Weights of a small transformer language model.
Size: 14 layers, width 384, 3 heads of 128, MLP 1536 quick GELU, vocabulary 4096, 26.4M parameters.
Architecture: LayerNorm before each block, rotary positions, biases, tied embeddings.
Training: a variant of Muon for these matrices, 458M tokens, 6414 steps.
MLP neurons of a small language model. Each row is named by its layer, matrix (up: input weights) and neuron, and shows model dimensions 16-207. Each number is 128 + 24 x the weight over its row's rms, rounded and kept within 0 to 255. Numbers have three digits each.
After each neuron's rows, "fires in" lists the words (lower case) most often at its 100 highest values on Wikipedia text that the model never trained on.

L7.up1115:105148138164193112175152061140088117132142096165119127122125146161147155103094088133091154174087145102115142134142124136120158141158125162170139157134149094147129094130133082153143179131105115170132072107121110118137124145115075134108153176129091124168108151108122079139110133108109143096151142122125128134176148144099107148134151133090087108101108167123139138128133114115157127110158087091104130104109140147106102136155140115128127128127144139151127127124073123140121124140175125110117138135119139122110130130147151136147124117150101128133093121142191100123081140127107103131
fires in: "where", "because", "that", "which", "a"

L7.up1228:110149118074146095097107113166150156143132107151144113116114085096114113099119126109115105131123178150163104102126188152130106133162140105174126119104097100142095135079109130120192170125168158100114135115138120100079140092123107144128102154125108103131123153103153169136122152091116173072155157151154112082114155128163128125123158116162111127148142142187106086154136120131172124154135123136109126134121097114131131109184088125124174129113137141125100119118156094082168155110125175135094161120139087118089142120153139103128142086149114125122137121118125143138130120152145123125
fires in: "with", "has", "had", "have"

L4.up420:113138139153153112156122160096148165125118122096128112148132119108168117091135120145099129104131120087078127131112104125132134127127133131148134152155083128115150143133134175130101121116137102130113153165104139124134099091122104185119166139121137090122096109128143151109166122102117130131120156140095113159146137120109111149105149133145145128182176133088179127128152109156165113117103123159112141155120111158122062127090132164147102111159101118124089143190115136053119123094121126156166171132145156111136098163169139109131127151143104132097104144149098162142118119122132142141
fires in: "one", "1", "if", "1st", "i"

L10.up1227:082120110100098071119131127114109126105139112141131093115122150065108147141116160172149105111155108145146075094101155143139106143157158161088133131089159118103108153121179139175124108105120122187146137177091124138118114148113102123078110134106112143108131111107155168115102173096096109140130104121125137086123152120136139122157128123139115152109158170160146160171149160158160157119146108121170163092129094135138131121111110107136156130176113144087153126118117155100144139092147098165121169161129135132157139130128153114076145121168138119096127117108103156125122162109149128145
fires in: "by", "of", "in", "for", "to"

L10.up992:131101142123097102150109117135126152092122117073138110128135112094109103120171097095150096136100111112107115140102113175122102102118164146149138121161130142101171170102129151118152189148126136111153091196132149119068111092119111107142095160090113135137052112104112146127136150102121143095166126118183120124142132122117098163161164164104120124124124062130151128095129121168160134142142116128148075135123109128176110157137121157155134128178121109121153110106144153172120147113159164165138112146124125138125170115126138108148154147137144125119121135145158125120159167127109130103
fires in: "of", "in", "from", "for", "into", "between"

L5.up81:141140131159140109090102094135115151090140161123087139106153149153072160125129165113119084122119154134124156162108131104149114093131141152177118079137107164167133141137167202155123127075132164121085130125162125151133127125090123125108187133110108161123104155127144100132127127127135137174113132167144099112144163123183129159162156121139089067126143102184132114117127164117127123093123113149118107131149159146105135144151134135141113136172134128120098100096102150149176142146122147103135104134107126124119147109121148142103106179119108138153130147090154156149144120135101076101
fires in: "to", "helped", "allow", "of", "allows"

L10.up452:104080181132164131104121049123112140137116144114133126131139120152091114101074166169127125127130124098139120151161134090136100102120144128155134112127126151154089113163131120150128101148162161110109126144181156156132120160125095098119128120108101070135093144158151126128184126148110088129128106138168139130129110114148176097169105121116127093080130147116129173106144144107081118116139155087085116095150146131118168114135096154124143114118085129165123143155171119107135120179121157095157126152120122116094087123130099135140103084144136110107140095138135159127133177100099110084
fires in: "to", "can"

L10.up48:114117154121118094122132134092182082134117128125138143170184121150163138123139117133107122185170077109128071109118105142107142123146122130121106118102140097101149134111141131115151158187170117126145159124160126124132159105122139187091144108139111144118145123153114156121130154120085118124153126184127117109208130133147113104103183157145104149144140162082098134196133144162114106102099139185122114154116107089124160138136138157102171143139068131123133163089120134159087131127146116119121152142107107128131149120102152163130113138142123105122115112184110144156146133172145110121
fires in: "as", "the", "s", "and", "a"

L7.up954:120147123122172150176137126150098126121091125123140119113147122129121134139142096150143135087182156098128154116133128128122148142119141140165139093077146129154118156116171141084135152153109134117121153136137126142146148166128137159131128127145117125083125090172124144090109135140091139106100139126129152047126148114141130101173157110134127103126133091160155147089105068139129118108162095113140126138101154120112114140134136125137145129165168102093094107120114127090131128093108144128122150120126129145107166133102098098161083181141158120087111124163090112130148115112127150115
fires in: "a", "of", "full", "no"

L4.up995:141138116132157120104139111128060133138114101172154147160120086110134141131126097103114114129145130139147127119126110135171177132151167117128108090095105154109132078146146101128115104125155119138104101142169196102092164155111131126106180067116126126111125172115087096140093097105145131127138160117071154139154140128169083120138138153144103138130158121115135137106142111162128102159169042104120106110113158141146117143098090145130122092147145165108158192121104107108112130115119147140145118111121141134192152092144185110125135122116138118091115129135144132127137143091132165117
fires in: "a"

L4.up1244:118139112147126136108119149137096094131137124125115110164117160147133106122137147068154148159119148090164132143122152133114126119111132123161099167126131120174169122121115093085118115156129150122113126119151144113146134129127127123158108143114149171101130198118115117120090157180101124092115131111103197132175118135139033185113137173124131121092108072108112112175098173144142112134146128102137136133121115148026132129152146113145122119161134119133106184109126123149093126159137117130114156076141123133153153105136146149152134140146096093096088107105118139125135139090122156122
fires in: "a", "the", "an"

L7.up484:117093095146141155161133133133146143163135157113145110114166149153148181147131120136123125103119134143133139081159118128131113137155102101111159140141138096078112173105125065093150135136154118089167134112137154100162128093089152166138099173141145122084178140131170101137101148115142098108117101124132162106093127117158154124137107122147107154144145123131160108117124109123095141126108118109131134128147127100124154120150121146157152144084135121141099132166108086104149143170121130153206143109088110146129155122112122164147121120098088137144144123139159101093092096128071150097
fires in: "s", "his"

L5.up322:118136093132118141166118136110128094100117139130154077109096088138149144137105150156144135113150108134110104091174156061176170174120136113078106180126166128128128112179143085079116139126155164136162117094140123175168095107127126137124123114117132107107173125132129117135068110142112138130115149087127126115123165126113146147134174146124152132130140089157114119080171121159118107115099120109150163135116144110120127098164099112137099098160174100145087137150148127112127127148131145110164155102118111153150130140131160160123097166148152131151086119152116164110123129140126141102
fires in: "his", "her", "your"

L10.up1270:118123100131108140113134112119170144126089121113124141186148145110115137042174122153125128158093130157115147108121124123154108120136098156098157121067125123100138139079128104129159118118162096165171110121133160132102152089097121151086104178115132155107120162127142141077127149155109117117144124144141146101140103150132150114107118133093100115134102110134141107117166126098103145156131119095139135147116112099124154147132159152163129095103137124168142123109173103120121117158160133159120156123071103114131103133121118143177109152129112125122111142158125135135129140113150147115
fires in: "and", "his", "the", "to", "of"

L10.up726:155125136109145119110119139139139162093122133146141131124146164123136108118090157154111119131164145147094130064116092166092139129091086134129142128096123112128164130128116104132142127110115102149126114125073092099110196152074145100081150147098140098158174110112104144109135092121138102125096147101051134111141140155135091149119150129131143076185160138095137127121154089115123129122091091131058133154133131112130116152101082137130107104117139136134110135125128131117133106113076146140160147126092132169128167089095135132124077124129101112122120142142144150135138136074127143185
fires in: "a"

L7.up918:131136124134150140129121109113158152123147093119127108150122145119150099103103128134119117117159125123119136159181162171138115081138149131138170153114108119114145154130119118145128150091118117077088118123136173147152112079090129146108138122147142116078108090140114113151127151128162160093123178103144135131151106129096092099129150153109132151137159144160164122086105134076086130116109103151119090102143127138140109125128123161121116126149144128157159178153139184127121119107089114137136153127137170131153140134107130148107177123110125159137130171121135119117130085137116155108
fires in: "one", "every", "if", "this"

L5.up1440:123114100128131127118098134116106142141124155136111131092119120115106168138125111135147080172143128139080096132117130147136135094134125135112166109108146123151133115087118153166202131194096096131134138129171132101113116180097073097139141168081122137118109138112132131067171156118149136203111139177114150093142127130130087177158142117135124149106148138125118124121087154133133089114116127095120110139145149122124149135147119102141134168127136083094102099157125083182104128118088134124105139169140128119103137137132104161118134142138124140141118108157112125138118120119135133107
fires in: "to", "of", "could", "will", "can"

L7.up1133:104112168116132147108099115095118122108173182126161122131105150137132118109106188162107151127100111155147132070112146139154060135134092122142120115141134116147119117116182118088145138132146106136098124122153123110141127146088123122105142144121127127106128135109176155117145142131136123166137108140113142103100140103151136122181115129117098140103114128114150149116107154132121135096106186111114122085120182122112135167118131149122126109148143149163100135065154103154125145122094106082120145163121162140145152071157106079103141138115105118138135174121112139154114136115144128105
fires in: "to", "i", "t", "would", "if"

L7.up703:147151132132128132106129110148145110146176114149131111127133159116102112133141141122143136136156164165136149137130121144127119178158125107122124105103129133108110126096115066146143194143137148123146112086144150147108138104125175100084158170131165141132163141109133104107146135105142094118148100157174131070109121060149116100164151070124112136159133117144135114112162186137118106142089129147134145108128131126140123122139116074155163087144133126162120141115169144109124143146175180129115110131102133106089119143164127130104130140109129130139111112134101102142120106135123143101
fires in: "has", "had", "have"

L4.up888:166150121092103125148149136128131136101152109122147091121145123131115161118120116119146096118171120136104149118123125132101142153113101133161107077070108129172135096082138129118170169121134126106151144165174156090144122128130084089136126161143134137121090141115130135106129130112104140133164088111103158088149114155146122121142145137171066117129141116105107109113143145121147089155146102129126112174143159121112108100099072107092166148143140130156110141126165128092101125139126124165152121147104135149176175130151153131176104127165096127132104145134069151130123151109103108101
fires in: "is", "has", "can", "will"

L5.up1073:113177113130129139131150156141140121112114111137120091198139098111081086133140158082158164133125130084141119098151113161094110107138140161141114115140148127099128115131159099120130152147148118150164134159089163127153152109171136100121150149121119121161067159149138124132109116115092120135105127135100125135144135103077119140126148136100143152108133101154117113166158071142167117137125126142137132146175144088104111173105104145173170157162116081133112085077122131101112143119150132151132144115114166108155151123132119122149127162119098129166165136142104136112134122140139133121
fires in: "of", "for", "with", "connecticut", "by"

L4.up1:149124152166145119088141125118131156106084091097093113129147114175112168126140074107052099114151099136139176135137112117090130144102132134116151094111131104155093125115095143087148089093092121168141122148152135144085119145135117136114101114133073102132096116101171107147118099119097118097160105152173106137104095150126135100153149171159142101128155120136151149118161113091144143111133108135135123124144150088184156126157144142090168151111130126150102089132152162083134126167132114132145145154117112143171149166142158148109139116122115117149135098149142118157116119128121155091
fires in: "to", "is", "and", "his", "streaming"

L7.up171:122131137104146106154135115090130165113160134081164127151131124160079110142145088149141095106107119104151155126131136108141119118109095108160143146090080138115156110105132098141152118165160135103113083146146145105084110124174146134123168130106129155134138177082124141149139134119111130065089130138113158140102138120167126128140168177112136135075147152136141153146079130131087136114113087120139117123113123134110095150177128146115071130123108129147167170094132151135117115123143137096156145142095161161097112099180131151131115097132163142132131136142099148148117154170133143134
fires in: "a", "an", "under"

L10.up1278:090165137131128091126150120157136152154079098092153121115113109143116137074146130155137098133100121148138112150098149114119150131154129136126140118096116130140098121125135165172176157164166080161123143106166093140125138108137121117105140143128115125157145121128140172110104150120163176096135133165161115122117133171121123102128165125174149120153152160126072166132144125077136119126075081145131141155136130117135106063126113128111125151102126139088124078118149126110120160125118148162116156149099124102130128118139118103114130120122096118137137084132155142132113148131123153133
fires in: "had", "has", "have", "having"

L7.up604:138161109134112126139137072097104155115128140146058131169131134084132150104139123181108136099132113135121142096155137156114134097129137111096137146078166131090099137136178127151135133144167119147149125163135146134130152120110096144090091144118137092121092152078134155081089140121133109143148086146094131083097120130143107141134117081132131099099135137134114141124127140143102117113117131093153098204109104130107148152153111094090141151116122117122134122097064128117118157101110117137111111128131125145104138099131116136070177118153126096101126093146112163150135124059084127118
fires in: "of", "to", "with", "for", "on", "against"

L4.up748:113133126103101127116106124098144120115136137164172133133137123121149098158117155097142109108133143123091143134145121114146133198099146141136128095071105114131094117095141163156173149127110090162128107138117122137121131105148142113068165127151160114141108151147120123089110137120134085150134070139139135117122115111103159114137164136154129113158123130155074140110121122117135125125116113137145148111101181146118146172159080093127124098171120105168105093084124131117093125123131166162147081107141111163121134127112103157092116116182147098097095136156153117112107106154114135104
fires in: "his", "a", "has", "her", "personal", "have"

L5.up673:086096123094171137129121191122121078145130143118163102100072084135107128120126102150149138164138136139130093103136138085124103114135097166116163156102098148131098079139148101115119136124167109149118142094145127168125137139131141147102131130092092145086134177126150189137109165150093148158124121165176116132097141126148124132149145119166094163159097071169135136136162121117153151144102114107124192155148144147124136105099101159141121157115131130111141140131098113136146139129126118105107131116132082121114076207177131168115096135100128117127163088121109119134122194123087114132
fires in: "him", "his", "their", "them", "graduating", "bolsheviks"

L5.up123:126103094144149104106167126116153133134154131129112120121157111163149133153116165085144064077115186082107164106129164121160104125161171125134193123094107111136139132119143110176164110138137152145160158106123178133125097141148131139117123131077150131120162153095120142133137123150160152121130148123107185138115138160157162139133143135172147106086131142114091125130128123113154115110129145167093090140078135146131174125117089170165122159116109159100138141110125140138102131149121116155155103068117121111133117098163163156117116127141163117100120120107167195107111110113101129136
fires in: "a", "the", "perfect", "one"